Weights of a small GPT-style language model, trained from scratch on English Wikipedia.
Architecture: LayerNorm before each block, learned positions, no biases in attention or MLP, tied embeddings, normalized queries and keys, capped logits.
Training: a variant of Muon for these matrices, 185M tokens, 11292 steps.
MLP neurons of a small language model. Each row is named by its layer, matrix (down: output weights) and neuron, and shows model dimensions 0-255. Each number is 500 + 50 x the weight over its row's rms, rounded and kept within 0 to 999. Numbers have three digits each.
After each neuron's rows, "fires before" lists the tokens most often just after its 100 highest values on Wikipedia text that the model never trained on. A number after a token or word is its count.

L11.down444:545504415508512516536562533534510473470495533495436477426561491546585622561449514498406528524568542527519483583500461479550513539521426542424436485429523511446539482546500540496575601557436482474567476508452431466465541377469430416516440491512506420542480475449491604464434504432508487536529535536571506564441551502575428493456538362541496472473457550425507441444532514501476474433540486425440547447452601483555510617562586448559534529519482478411510523587544413564464530501502502541455476536491471522446509597599531469447614508485561454461510516585522539458489531468467449584504524400496515503465444479555353581562435534570427503430506496510491568512483534494529452498474556537542459446547512537527589460486499544483398486495477503514467376524494442470499499451482580
fires before: "es " 20, "e " 17, "ed " 9, "e" 7, "ly " 5

L4.down275:505541469472475514545466463548512538471490479531537485491499572526443624539559497449562615529432467439601526487512449516516530591399482471478491497470572518406483470566460492425604596597451500415554413453457502453473455457482386373539551406494527516485546428414469516485518476434476538524459390404468543548452495545471504440534525399510419529484538435519575563510480510459555494398512537605427457392528536458552514426541382517512530500480502540486481479529495486599436506513506479507476451567486536500411542495486581478509567480529518396461461502477540512487565569484633473516538587423532608512539561463471468506488406486458514450496477471401566492516514503530574517514512462514525487538498545513532559588549487468568529456503595464488458480541572513547489487521560475
fires before: "sident " 14, "ol " 10, "v" 9, "-" 9, "d" 7, "sid" 6

L2.down517:522527584511478507470464434565528470560487553541464401540652545470407497426485520508455513546418522413563447464540441499496493445569507502495451459525386412496511522532464539521584570436437424515516531529537504510526489460495521535533559545507545540602542485547554514534444466494594554422469511610497557472523403432481521527433426524453495401544510447411577469449444532460533518425527418560577435496459526542568533528545423575514457436533477546468501470489525512490488461430489440462477501452597484492467498502492601535402555469549504537488557470520503536461422495457495466535552534467424467522518450566506442467586458514464488586577462525533548483469516554463516427399446509466546396385539467502503554555482539575503517484608567430422476614484481594438504515526470543
fires before: "\n" 52, "is " 8, "\n\n" 8, "was " 4

L5.down429:470511519463514559503522350517492500458493510492554524514481546572470463458537525557562453531499488387480485588519487491505528510557516544534541481530416521519526563553539475544503370453513556624557536528526526540468536499546509472453481478391495529528644455463442503477476527445509572516447514436413582524531417463545530474522566472486531580490587429536392510541517474435426494512541357432417521556582462474549497533412557459447585463503429483467450485491502499514534511377459515529536457468503455457523507429422502511390546496622423491401488473446454445584539504598589513551493505544528479434457414521509463528484569462500484584446546464526441577587511521549545529482511538475506498523533432490502490469439575506519552497556484508529528481501451560486370575434423540
fires before: ": " 22, "/ " 10, ". " 7, "U" 5, "ation" 4, "(" 4

L2.down358:586553521494506555504596464483566497528492598472496548481597478437629457483443518548520474464462500527431589487440557511599508546460500454365600420458527473503512474545486494496569463500460434528435510577523563413501515506515505520459440471506482454512459535514489526493476470533481415546483461557444489565449532558552599558548566486549549478477495553469515459498474490585380438412532446463546593650436463510491564554408398493545464504586480509433452531435456543474454398441432496429487433450496535521518510589461525499560522547580429377462490540495538523453493427506597476492427473524468589548491570526514577500509484445417576514518418463479440490563452545486465473541521523483552462548479446514511539504557385492537551593491459516461507509516446515463525498416524467
fires before: "of " 19, "| " 14, "ican " 8, "did" 7, "end" 4, "|" 4

L10.down872:532465522471583497412492501552442478512564527587490489508569570512416501490558547521540497476566624483506485577459513407558538450416514490489489452373442521497458491495420535473495478419519530474460491475476464513484539531428491479518463598454514508442555511499540457526559533524425515521441520459531432504479438607493609426643462529538508526539474550454548528451576532492504508541418415522534471497452496583521536528579480422433450525461488563505541528594494398488425539536421607566550446487431553468428440483532478439516474397430427620415533515464498501401462508550569529424446568549504595504520545543471396510478473488426486414466506402465503577492553549470470478485555448524549537584511442568458516518525493497505435506515505477438565509468484496579514607496452537
fires before: "to " 46, "the " 6, "e" 4

L4.down786:369554392496469493504514418536512556509547454640613510563510499531476537492501560516580561543516490524526527523535586557508457511454506451477553559498416478527449540463511489454620458491445457479432357546506518459515507516524420504522503481536489479534474521498501538510581466509457594502503486565456529554473491440473547524524495550420596510519454492518465566521461479594419450529502394482374412508455572444528535542482415474441484486418556583544413473521546443505517452544488429488554560504529512463517548393497437588473541492542451413538511431491532477534552409384423502490493493504413515513495552522546413481431550578520510528436491468529562453605511438519528489515530439439535407558580445458553507441483505425466449505510485432542541513518601591481548489463522442
fires before: ", " 24, ". " 15, "." 5, "\n" 5, "= " 4, "he " 4

L6.down178:473485555455492589504490461509495423571449492524555474464414441373491521505466523413471534523504535531369589475483505593484509437430575476431579521531511465493456512558524555545416423456519527496537556471537476496563557439572488499492597487440498518614480430440536496470476533491438585442445457425512482455573468426503501483544613553590505366521411417531444563522499556517586467531560544446533461482447472518553444470532501580478505500441543495458456407426492496509527484515526482506444521491490518530502535522523449511532608611528508540496478499530466531334487447462594461485507520531525557511520575604498477479472529504526480478547517497614469484454418581490584506495519487523514592504503545480566444435578409513619498519508478443455479416551533477465597501471452462
fires before: "s " 50, "ed " 9, "side " 5

L4.down46:524556464452507507496508516515483507467551564448509560549596452472449485465480566487412498528472491545471487615492487435550414451557435551405413499455488440517378533483535501438571471493494554596513452435526514490571497586585499547428580490590574537556524497450514468388462438498476487526505361458445517541571482398493526551432567600530493581461490567501516424510520472381483419550494517460454497543475524477462499561558576371449530493479504542578474582441509558451528428551551492451494517475499473479511463403456454495515503568536515608516439497436501426558551491457544497521477421464549498524556524616512477475579478603478551448513489500498511544532527474543547435525525561514520394577450458546473435547476425472537579493415500491542451428495441493516537549433510451
fires before: " " 14, "0 " 13, "|" 12, "0" 7, "| " 6, "% " 4

L10.down25:503429556445555499536508470430460477557521510602561580471459528419544451484482527537528529508449498472518562517429523542519529426448474460523459499452527532594529408425581367447498531511495518530541418431532610514456460479413453540500546511493512506551476473585526487502371590548490498515456463505548520543579547486498408480461558529504541477498426507601478541474411600537479531471488418517462414507440580602459473464512508517502558386610441454478507519513472431521521479476480524514470646421481538582493562558457473502459510573490518501591478509545536474517438373487450525531447508525462457498506485435430505474533534474555452452437516564444468575533537527553549484477539405648484568440577435422514472501453536539515446581460539505463562489565540561478467435491449516
fires before: "\n" 78, "\n\n" 20

L5.down709:439441561446501460602524540447464520511565557548532491552546446465522460456567472464488436501453498491449490543534442510536478425467520482544404522555589510389468457457562414422497455546534468411434507611437458548491574490464470535466537497519496486613475485596528557546580482554366538508523490457444514540515509574476544589621529497500541453536502566600470492485569546521537599534532475492538498595452496449469458439481446500533485404493598548509500480422439530478436565475509417566460487620510389529590549479489405526487473525490535454388538445445500486501532553464507473471559530523480466481407552449438536426564465548572428465558516544527493402554510470522500547530526415477532528454540508468490452515489572457521451470540387546552511436590528487512425462504464499
fires before: "as " 61, "er" 8, "er " 4

L6.down176:528472496514507577447506562538486487552456470389486467551492466592427541432524591532444504505548464354542576559535504457523609377449460467475517568460504492466432431509531531514522465576532564533421444531470440492553535538484486629513416512550506516559548532462490463522551545500459425493506489441503529438565473476422500539493365477542521493463488562525412514498470501430462569456460509480434480513462543529517508471486521443471522534459527503491457522432578494526536504428455550539496572435536444521387580540502521617444486486493473510467441559528527542469537540573466588340474524547473530532455483471508433553565464518478544472454582522484555474441547450586421569522569568514397466401473524494554526475542599523526593553461543400499427476528457567405507510526550505
fires before: "- " 52, "| " 16, "est" 4

L11.down233:504558421417504554521552516561539540613508471482395548418476503557573440546354507505492447408510562524416488510513449424488488523614448481502439531471465528503417450506540489438520484509516534506504561449473430541547472465534465482590524426503550523428525467355531451531488376504519571482517460605558584536612501508570434444522552523548477546528458474518523513520473491507496524477565516555537488522501518522555482544577499418466481567571477441491487460483509503515459558501485540500430577401581462549488491445449529416657566565456412510539505424514487486492498502601506509513457551479517463491468473499497533513548446552416425646483466552535415484422562454512533422487519506474555486464544538482577521499491485511454497468576478484403515435528509526397519441462454592
fires before: "\n" 40, "\n\n" 10, "0" 6

L6.down536:547531517484549518499463528560497552532528441550501479428598537562560450500532590491482469536514554487470388455486520373449544508485465411497546536475618422561453510498483435487560369447537570501482495390445393518535529505384479441553432565450537487446505552438475582586567509430523535514445443407534461580489396459535544530542501467408450413485513537491565575485449510493559535494432463445455531535527493566516503532571541516546486502474561535494504476576573486486480398476445458607540570432531504553466459500444543539476488603475495448445434603480508507535445500468567445483428477502492531430559486444460503614487492514541571510435434546509463463519441468520420491446554471512580615516545473558481456437487583488519467512546472493500467545538560546607470501504463529
fires before: ", " 15, "2" 12, "4" 12, "3" 12, "0" 8, "7" 6

L11.down142:519478493487468489437562404442450511512446483457493495530440475594428557508485474494461535475552510504494598470436557430499591529602444481491460540440481444477439537539514631516459523546498450533488478456542461512440534462578536521478596523541564473612510487485457457425562500421575464468587453462469508461464426424562477378443481420454453462545424453501555545502466548549479581511510552551496427466572518433511570473512549556553585490546540588503487456572517466484528498411573529554456569475494459531517520534507556412453405487525665567496526342485575434503422486547440504555462493499532475382541491580497545537468463475427501548581501430508528523458487526533464516526433533486495541489463471509497500508472508465469567545500466465415620608523420495500508499474568480
fires before: ", " 26, ". " 16, "." 12, "ed " 5

L4.down159:504459565497497479447407417393548530501485488505477453459442524542534503446430587550563508572423548572403447470527546573452531499449533483590430561536476499470531514450557487454520520548393527545475483526373424552542432470496491481610601455587512486481497563516439481500547512547576481417517500467456407514534536536573585487520444588443541546555451406480483567566506510412568420513489457419524562446435489556498506515562535517496560515482595534424486465530519492440501537576602543490537533518450492470448523524525519457529430542554495493501521430508476481493497522443527555521495569596569496461493563635536477496399434406508521446586555485547492525487530443482563474491519368536420462481433548482457484519529469441579481462533467419522456506462431443482456482415500564
fires before: "s " 90

L5.down285:528526576487578485586480298438528579562434498429470443471481599488525580534503467453525539507470502503518512465401473408602377448453518524457446484593579556484536517454500533517517459561461544505455474468499439502542488355570509520479497477572458511436570543409471560465510482497502544553491430550493533475597565477489495483545493587511458498421449528562497480492497476487477525497574506562418561569512521512458525450515466454536543529530526517437523549424451529454523468425530558566503509510509505516502446500406518482545413593559449513527469434453487464550410496487441560522535540499560454517477515474503499602530510558449449506537415418540443445587466464518504554485446464465526514359462587572418457524524531475530552491405576567510428454495454462554565542509414536
fires before: "s " 33, "ve " 5, "u" 4, "S" 4, "\n\n" 4

L2.down723:583519538490462500502482526509452539395436484534489420484568459405501441493488492553540470480511501514519434491596612492504461445537552481539451607500525563535423517488491428525538419517483464428567582492530551553497557465517600547544499570324504448468447543438414529489536563413522500428452573432484463546436489517587504541489463499472440504410557506604506498457544527497544570492533520576559518515469494514571561445506520569548537511468429565505458492500440455476499398497476481470469480497431553411499492436482514453503517497483451480511508516500516598462528584570536580494537471454510487542554523467495484534514596518487406601483535517421453554386442639555552483535440489476451452532530476436505550537470485452455397544396467549489441537438590443446466539464605471
fires before: "T" 16, "(" 10, "C" 8, "+" 7, "U" 6, "S" 5

L10.down282:439493444530502419451491458525558485510499586572455570484544403426555473584474466483461484466508537499451398580480531483468515493556545535423501438446563530433470507564504512573542458494497517486550397465434498488406558473541483506485492555555464528496509496516539484446482549461593484526438481422549608500505457511479591436452429508562465547539494458396588560545489534549462497509498515505489488517488472553516523409513424555497543533540538567531446461429625497449395469448548523470474544526490460430445516475476378565568416530465504441502415511511572555572568568562561446555502465536481502478518564650514453511545445397499431523524477517456555572536349487491587554564538532544570495440505431495546511492445550488468511506541535581436498441446507470512535391531404521
fires before: "ed " 28, "s " 13, "ing " 5, "es " 5, "s" 4, "ers" 4

L4.down596:598437403414534553572588450518490515473514583437421490549525586378480487506411550428513430507489566455483544479465516586516529500612425454590533500432472528557567495445594537453467436548422479459545493486538512453525476430436515588451598490412504568473496408511418441403512553425532560510466528509468429517479488466463427444511502612550543527525570511472552420507517449508475523591476469535488586538560527498483502522490496518550489420503509512591500530569521563520527501457404530526544495510534546560572462460564500555416488506456574473448546450484471410489478506430579534494481580458471534481593391481566535573566497486380494399506501515531524482493497434566487557522452529513494432577483542476470471494441446409462517396508516454497540473442550532522489491523528480
fires before: "s " 24, " " 16, "-" 7, ") " 5, "\n" 5

L2.down743:388419500515457517525472534449398527422591458471562446473516584463468568535532566501488572527485488478517520416484546525475521415488427462465464508440396515516503503522553402493510490478508467535421478506504402424520526538415479479490456414517437467527482577493541486562519483512418496652524447523501500550450550517490515539550517576559434545501501536501510487464467530508461431524557527508555444626557547460554514557444491462490510493493500530544494533500465510522444526442514547501570487484565476540405470494531509555457526603438593470590583521481457436540447649435474564417502506474523536521455528471497502465461479487502581487477529570491473525434521519574517541513479403511438404520564519381411619530491592572514440493456438453436542446481587365593556561525508517
fires before: "\n\n" 66, "e" 5

L4.down154:475475517529533482493478468563522450421480507495462446496423536491476541481461568520478497503586541538568606448530548472518456480539428483533494459498438520505530549525529448514440529526384406507472498452564490455486459473546454545503505561341525515591533569547551430452499551461531531504561525543510422435470520460477510403426532440567503525540482532457584540487587486505532541511513523554605549542547435481508491447438498477480439516477380615494421475509400636496502502478445574472533488495552582463596513437607502495454456477555617399477560424565398479477439569457527501449641559474481464539494494505507538461433523520527552438518530490531426479555417475387405574493522412484481496455499489583476524507502464494521590517495517598511471474487567516550462567440485481
fires before: "| " 25, "\n" 22, "V" 4

L11.down608:520428570579529468485528514556443517475586491454475565548463511541487445420384487412418599469475386479405544441540512395506536547553509415462488547492482451543504475513509582350503517515525531389520455559454473561525494530502528396425520490578494462495468528464462536459515464506558526589526414509458535526563436512480563457617462477521529443526526524454497499532483491555443575504476532606472563423475486515576461504564470456518524559523514536542477504495473517478400469387437589527588422499484507445465499503545579483520437516461584376428531460510446600433479532527543506575483549540476597476564455490575540472600495559470506465447544548537551472459477410527545527600538494539534450522492497538466509539402518511495486470493504490520417395538478518449585528472541494
fires before: "- " 68

L2.down447:453469394439498402521478484544489473502566459532590462520417473480486483534521407468487595457493490531573449440457546533449619536474476482538499436576490525506510487438544600519561496558426544599432420421407531542582487491409415422389463504603527444471437458508521483482435517430516642490459511568497566553479505675521517521545429521565391405470483509533474563539541515475534430522499500487541503505479512505495490501516480486517598479544501496498527530483464524460452473539526534523571528514565569543496452422447500471478497512451484509542512538442362465602554498478447559566538411513525581547453529530365532495437482522461603561436526513482478529472464475452490443528496565555564527513551476474506498476491491559481618554508457441453466458453535427524510500554519523
fires before: "\n\n" 23, "0 " 9, "i" 7, "2" 5, "j" 5, " " 5

L11.down881:551470553479436537465408519513445534456437451489543505407508525553546474543466522532477562518522552461500444547500445494531492561577505573519501479516612463479474544492467464600521501528556510464605496513463583468523518500536529497487546513526512559490577473447516532534512444320492452532568498543411515461436509523555486570510521468558371468572524487482496491435427517435456435527514459464533447492472561513607441553572392396445460518561522474550499463453499531524484523497533505546611489451510477665467583566520429504381473460530540474429440530504485511440540597565590420462500483525550445539525407480566502520496435462430476494429492480494457527468526422454521541471424566390446526545448523472580446478540466432494570457600522454572467521423546524447542484478482578
fires before: "ed " 73, "ned " 4

L10.down641:508541554489570423495408495555440507516581520487523528452469476482526563427451491561474519516494492342435472411422562511556567584529485448501406479469472471465568516494500499475501448439571475485534499521456401511502476512503531491478520405484480586468517493504516503513488424563527481513510498400564486579522558561437593500562474559527492443538470500456504526480387394555582464451510501522465593572435493552550530466487499454565415404592549527420493537451475459558462531554418622494526423493490532501601449583546484561417566564552476550463468546496466520549445573538589511467459508504550515577547514559445545529507488531464499528494488435536470355472485588536494450463478481486539574570553452458530503476452480392494448454508511489564394502483393602525487562446479496
fires before: "ed " 35, "es " 12, "s " 11, "ted " 9, "ts " 4

L4.down604:484485439354583507528437433457477460489521480591471595420421576462526449520543543447530453523528448511554468459414552485595505517523487478517599407546433588507595552518558485516488589491455526481498406524488565467482377435450518439403422539406469537501545465482510412554491528463481499506585505518468473493604583557530492441516544554432482547479509474492409593531495494496474472568593483489420507572509545476499414425437528625520509454559533469436512499517453510546536513561543502530539529500541526603528432432479481458510445490470422477565525543513515427495536467493513620583502558512422511585486505439507464452442537570531484495558443593489426530561446494578536510493576445526566561439460521418442413421498491535509541485482481493458559471473508483515524534441481488
fires before: "\n" 59, "\n\n" 39

L6.down780:506419558489549555492497535531470487437530441515471455448403459636506619437495585502539485491493523437550577503547464430559458392514344400485547598468538493554458482520482461504501536491467485446447534555433457587493545479475548579631537464534477539551531519466548487498530556488478506545468526492514513471508478525444589410538460388466458503464460504474415401531454489510465471442622579580508417499543548481517515392528566530553468602576473461511553455536502449502553541496509506478480567507545515530444476454589642536588550484509600497500454471543484524459468526535470503505496539402464448526524468541510480571482486479500464453501437504473507440498471403405522462495438443487505489502617521485490484491520468507533483462430572405477435533506480592618437513517458481
fires before: "- " 93

L5.down411:578522454596410463546486476468519504564455480557573440400474468487587546589533482552518469450506470611587460523497469483404471528586571501428418554545478542506479472630505531536398534567471481501477476544519424497564581503527470545575556376481472523468473568498464548442563528511504435520460529387532544552429535519440485537445586420567478459441504522470458489511453450513502491421513448510619492420459458474505578447410528513484491471491549524586498416445472463496446423480523475488428461524496395465493469478453518411572432576541423537471555513469548528509521541469527497509455483493456483447479521455420469441579490519471492504463556478516429482603559395477472571583494453528486524492582477488501457487520446604589484581498414466493590512558522470474499511450526590
fires before: "= " 31, "T" 8, "P" 6, "(" 5, "E" 4, "00 " 4

L10.down865:522544574480509536476738482446523525413604525536461491479531499485508561414368569411506446552484519577455432519486565423486570483516541448551539473544459406493459451519457507507466586478516527532447514495421514502517477469595404447528522431553489535512349496532520524583476501452457538487460487519455442457568451537407495503579530563513500450587540473449548467407493479479540615527500495561466467523548508526503570479486426519491513432450468525461518516463455479459417481532438477474501517505505597573578563520504422542437589565492556464391498564525557495451505539524468508564464372470422474438534447482553451538477520478536536466513528471515567494449485479398511584493429471528521468516467463473521451443576515537454560549526508571485528524462551427566479511561531458
fires before: ", " 18, ". " 15, ": " 9, "." 6, "s" 5, "s " 5

L4.down704:578547537577419542498443602533504511596508531430488542514479438495500507438536530377575509491524458559569545525556384548460526543503534511566455519518490531519537508434538517497531459450504445472497446470522482547607545462462534499415418450455482513488450475468440420515594546579499454523521470500504567433541521452436596546454492536567468459478452512505409441579446497468476510531520431432442477470429475551492568604562507459481466591487481454449582435507515681512451536524506603547482522502505551519477524458421420503437547447544505489511484496436538484548471554485498377443445527471539554603441438514559498440458486569495465482373450452477502495485474454535539509589530502427504608518516428533460494477518400563538557519517515512504454582584568413451500445446529460
fires before: "| " 20, "9" 14, "|" 14, "1" 4

L4.down534:529494421540554442525489491399511500525538533551559459558503456425493542459468505467490516533505545536573477464418529468556523493536527440534535490524533456471543457458551434477396508404470510406515490565536490483491548578533505455466491521482494511380558529487486518575509515449562536529487421547555476504564464508528512379477492368478472408502442561524578520552454431554415456544470498494552464619414504441514490485556445479459510486542583548526496553401541533418483434443553548545514610544491540427488499486491361511447500488471528507571533505547533456538552428512573443522502481500480498477508518580428571521493447417575479464364512497563563493527453512674484531423492581440533433456609525531488539458512470501461509433435499501491476619445565461520541461590575530
fires before: ", " 29, ". " 14, "e" 7, ": " 6, "." 5

L4.down249:484492490541466503547417421575573503443625544524534417477491642455520534473436452485512471506540578470525514522538422424452538469418568456469581450524527378428417533467552437404545454538550582474589501562435526457537474500472510522507544567426438480590477457596539489442536488327553491434489468517531466457460439503406531610461371457445476510489522513524467453503421547472563544526458556584523472448483528579461508465505521510588508562515555512500533427535537520492606487507509521485466581498454522496478554482556497478474464495497493457427547516460520500535528535499548525490459509535457486491487505510504457512581453510448444524404478459534575457572534515483503519487439532400505564525528420512492490541553566541506566595488551393406542567369492484484546463519536546
fires before: ", " 26, ". " 13, "s" 6, "\n" 6, "who " 5

L6.down685:387501574445512571529430612542496497457498471507441498498461524440498491484510474496517466531553451477448443595547474406542509493484465461473503509470446465452645543600437475507529495577580433437541478482476489527446623444535422468542455530512514523499575525479536496465543496486514559400497554515461494487620496525532512519549525509483496538486436525472485590423479591529506511466540438399613505415503499450526456494572578580585549470580335543507440495469491484551540542542489426524507542530520507583571581407475507468551472488515540493366496430518508536518517481568451532477480499510477493431493478521444454545515490442462528531457438571521464525442515588564442511471467487517562447526617468442454422478508418534468523519481339512556540471506527504472459446552498630
fires before: "as " 17, "in " 13, "to " 11, "on " 9, "with " 8, "for " 7

L11.down93:504627441480507447464601423478477559571532500509582452534452520483441553533507597497469406484528415499498449471533583497507474400523447469552501478528502389439527612604488500506495476466495474496430509517546517481531507410515456446442492469463478522478482537605468493487543590536517549479484427468538557476339505410532399557506496395551507520532498532570457425559491490506385511442451408456511443591628370538545535605502491499488409527455495421544573427472656526426548499536489531473511520580523458475552483533500437581438484500565605418547489548563514438525549563508499545497562484497450524467482470472496475558505548507572504499453505522453460486484475586536472517458536469467500546506530577506538476535494484474526463500511457466587474455470518444576540475500475450
fires before: "6 " 13, "3 " 10, "2 " 10, "7 " 9, "5 " 9, "1 " 8

L10.down448:488508467466491510534488529483475383523534516530528538553501494438507475509351466464503550544497496467444437510445574518439460437523549502436478418531443590444526479554554562487465610549505549517446450586535472445559543500622508554526514505551477426499540491467489394400469617510446467507432423387573598429554535535520569590537582545480508536507462416501421459526528537508460497521539562535503393495542478434540481460477530595419503493403532481591574501510578477433493510430491452474559457501463533541504494507491563493583541545533493494564498427499488552502593452487545489490546513471474464490501501502520436543485506435418502503604529557491563419443502425491532507578458433515525442577416425435441533504560506437525519588487508416535511522412446396528479496581441566
fires before: "\n" 52, "\n\n" 8, "er" 4, ", " 4

L5.down356:544509564442502580559535517465538610564524474452577482444552495514498487573504508475513508544456498543498526478481540498516523418483430423412482448463516598546533556499486565488483516546498489481452477548530490623542495573376496524583512453515420486524498489454526469514530509461629544469405504466444500500467412463433480513577487433460414507498519577485561542571535505540521433556581455465538554509385532499520557566540487570517518458458526510447533437481580436491515456490550457564490420440332459483440427581435532475507416417368529506550500498531545525480520484549626414450474466474414538560392516502517448450457490546463458524419499415534521434491447485466431519508478490439514467492483568557552586446422490456567467488551561478531540591552505483571549530480478431
fires before: "s " 71, "ve " 5

L4.down828:470541435577370481459566508509516526519485544515462587591617449441446568558431532601551552464584423544486501556486513464500463546446439495457503485521516524495465482567490490494461482463482564437600552467522505405432490419514465497527499507406491539493469494480482512502457513535490436449555519498552512453596564458560501499438576520446499483487516517494491554467474503551500535563542455561386509555476391535419493442604434564517499533508514531451582497579419515543613536433430546407516468459498645390542472512444568546382481415523495550570478482442465453468450530538508493483540560517565504507544584401578494459494574448474508480584611459559514421484536526433505520513492482505571493477447494465417509518408509528450397457489442561506496521509452487517446451517499563
fires before: "T" 15, "(" 12, "C" 9, "0" 8, ")" 7

L4.down444:416558437432535519427459485446579580503485458532454492486561474511435462498569514585456476578543544448489493544427506571565538522525547496537634518511483482519508532510512541506549562482442448459493512471545411524523486577524501489497511594448500446505469442413529557391391544478492544533479466656554338508496528439550445398478543466555424581464526467459531490555487496573475486546537559546470513436439478417487438545566433419538548446462423499497573480475468492562465520460431483544578481480484506391459588435502421453481454453512533528512482450402510477433533449522489473469452489573536448506558532465474540484563501446612440461393546448562489485520491536577502478576506526535571450535585537480499537426538444537543444497607567460497500468565522461544552493542553542
fires before: "| " 37, "/ " 7, "F" 4, "0 " 4

L2.down83:494498585391469471459527438562535536419527494486512513481482501650482480499482473572523537361469596546501446537478507588524517425439446492534500619494437438563483512477522563485504450561476485404400421393532540487462485504600492549452461525623557453457480427530514467523427451556521582500572483529514499514558448461553515501548425458573538493542579410477562404586578446462491524549457525451511493552489532465458518579468501561500499514560550524466452457498531513490394504521553573452492431551523439436468581537469482591555425526483525454578562367482506484529474491481508535500473492533450515559506547473476452436532522511548491488405540583573545496428488572452511449487478521501503487493489511503469485527498377547509429565435556446476446513399536523501564607542461441
fires before: "| " 56, "|" 21, "• " 4

L4.down235:449553572345465534509434518556463579535587438486563504538449547490633536417465570534447427457462518415509488537577498503497484563496527537482565575545493539402502469531493522575515556569579577496498427512521543503529489509430509465413475578484456498413505460515572476499489438587506552439463481482452439515510515412496535435521536489411512427571463495552453466500426546512540441450405536572445541510577460443467521534448519515517409491521528563542591517511532470413385519534399565589566544454466454524509517480459507537479434466522498512577460438564480452618567483509523487538534486458433499495475436500502368517441472523479600458471517551430505567422509526546464494508554541537503423460496468405527508485555488504530549484627537477522516487463460568519433406561456485
fires before: "| " 22, "M" 6, "E" 6, "S" 6, "D" 6, "C" 5

L8.down1:500548486427518536426519458474527500511565517519598495424526551426542534392533519515590487505544435522478486435463545521387498450514493451511517478499431511470517484487527553513571584519492541534434475483522492505443585469501465606560514488491490500475553480571394520527468501548417545445447494432603581463537576570520535517511518629503437574578514468549599502516475480584509501432412395469397488579590567434663396433450494513460521531472519483454604479495420438475516565501575469486465529512504460516502508422512500456430442512459501476513555438521517518471500511444508454482512481485494462435447483647534504537443429523586480553540531520478439505486456510497428555467554445570459403550530561547471467475517530512492575401524509424439443365511539458488542449504502542
fires before: "s " 72

L8.down246:483585471466562540432524529463562419473479511605468510557489486430426535524463496499493476566573520535508446495544602602554537527531503501475458432479444481574461564418478486438511557503442538486525489561470476533562425552365466483428528391491551617452496572539482435452460458482461499485589408664476620502629484498539587586612540573498495503442482489438413488439537548490455499490396553510573494486492518582533481505456476592560471514556510527468515526511473481495482521433468510482451556500443440532560495613492455503455511473545506435497461474515457423613523475561513536515465518484433539508574545421525515526507486505474528486489463494496554569465472483547517530448436539381492504349509509506424464476553520536482415457453565456516425449489498476471492428515541513
fires before: ", " 31, ". " 9, "\" " 8, "." 7, ": " 4

L2.down866:569517494473464483580523565418540513469455502422504475557518550445513490546522493544482453446520491537529459472528466514549461485505459512545516403389453513526560514455573589442544526497449537513501531439521512461590488519476459457514512468663485536487558468493501498446556452447422384506421572564522456483455550472478543430496548555526577536501463389472455515534494569517482586485417442562544442516421501435527467451483541577442566631567531494444487426557484486549414391496462449461505376541512486509522505530552439596565609556490568493521571511418481409531492435476481408640575541495523472560455500544452383405458492488459539550492479473574503478421502509501526471535552468500512557510493445530544558471531541466565465554473472441616547564499516470499450528431516494
fires before: "| " 37, "- " 11, "==" 5, "= " 4, "The " 4, "\n" 4

L8.down547:438443496434520530469524450527632492621507463516504549503631554571598456562439479559512541513503461507482523424416552488492447489446446505533524497574516513532478495552476536518457515551439431477561549493439430518516479539473477529541551417529500517513520490500490485452461473535478522548472519462543513428481583427515560423378528402516505492470461385399434471556530471520488506558619515465666476516500532444550473559487452451558465605549528507558394557472495483435456485558551483439436555526484410461369507599463419603413502422531489559603451491466494478444524525462521547558524429538509450479516578463481493478471569521530486429480481538526474401519431493411505452475519558533512460541602521497513529451490494589485550592487480518534478522486442469482506575484483559
fires before: "ar" 15, "s " 13, "ve " 7, "n" 7, "ar " 5, "t " 5

L10.down288:611434494442477510570542452410512515525561553415534481494549510492493510552472463494482523563506524509438510491457476496589523565479512570452583524448385537479445402574553427528474487584591476514591425517571514518502478583602480445445462578542436437486457464550535510500548468506484489498523539466516519566495523497361498503509632482507447627500532456443516407574541580518422554500512594526502468523431493509552478477454526552542513492527587461424508406472525459481499499587540495432510574568484453521427442543437519509478447521581407493526508535451480526476494472486488437559451574424552413483566525411526526528480540523475432517492591546531504426486486390479557577486497508480466433560413548455461498404516416619449471499539538458499458431522497432496549476523455425
fires before: "|" 46, "| " 11, "ec" 4

L10.down201:553544509494450558544435653582387511473486609485538542431467512639420552462487533470580477529446459490457517582594450444485565497563513514495450444517558545480538414465510497585488435439569547440434609602425504478452488419507458524421424574628496505483489522427491424563561479507538555532458497469448521425520489479467541615493534482517504575548573546523560525480484504510485502403417483481543497542410493548509461552513484469511505558499523561501451497510444472560477539425441390481487497499502402540478499596449500571506474439410530532445529479542439456574507493469482520516433500502481497423536514541594399495450522484473528468499445456425436496475524531520459488527512451476572492534498571495514394429479503484563453564528484523467497549530501499444400492580526604
fires before: "of " 41, "and " 9, "at " 4, "in " 4, "for " 4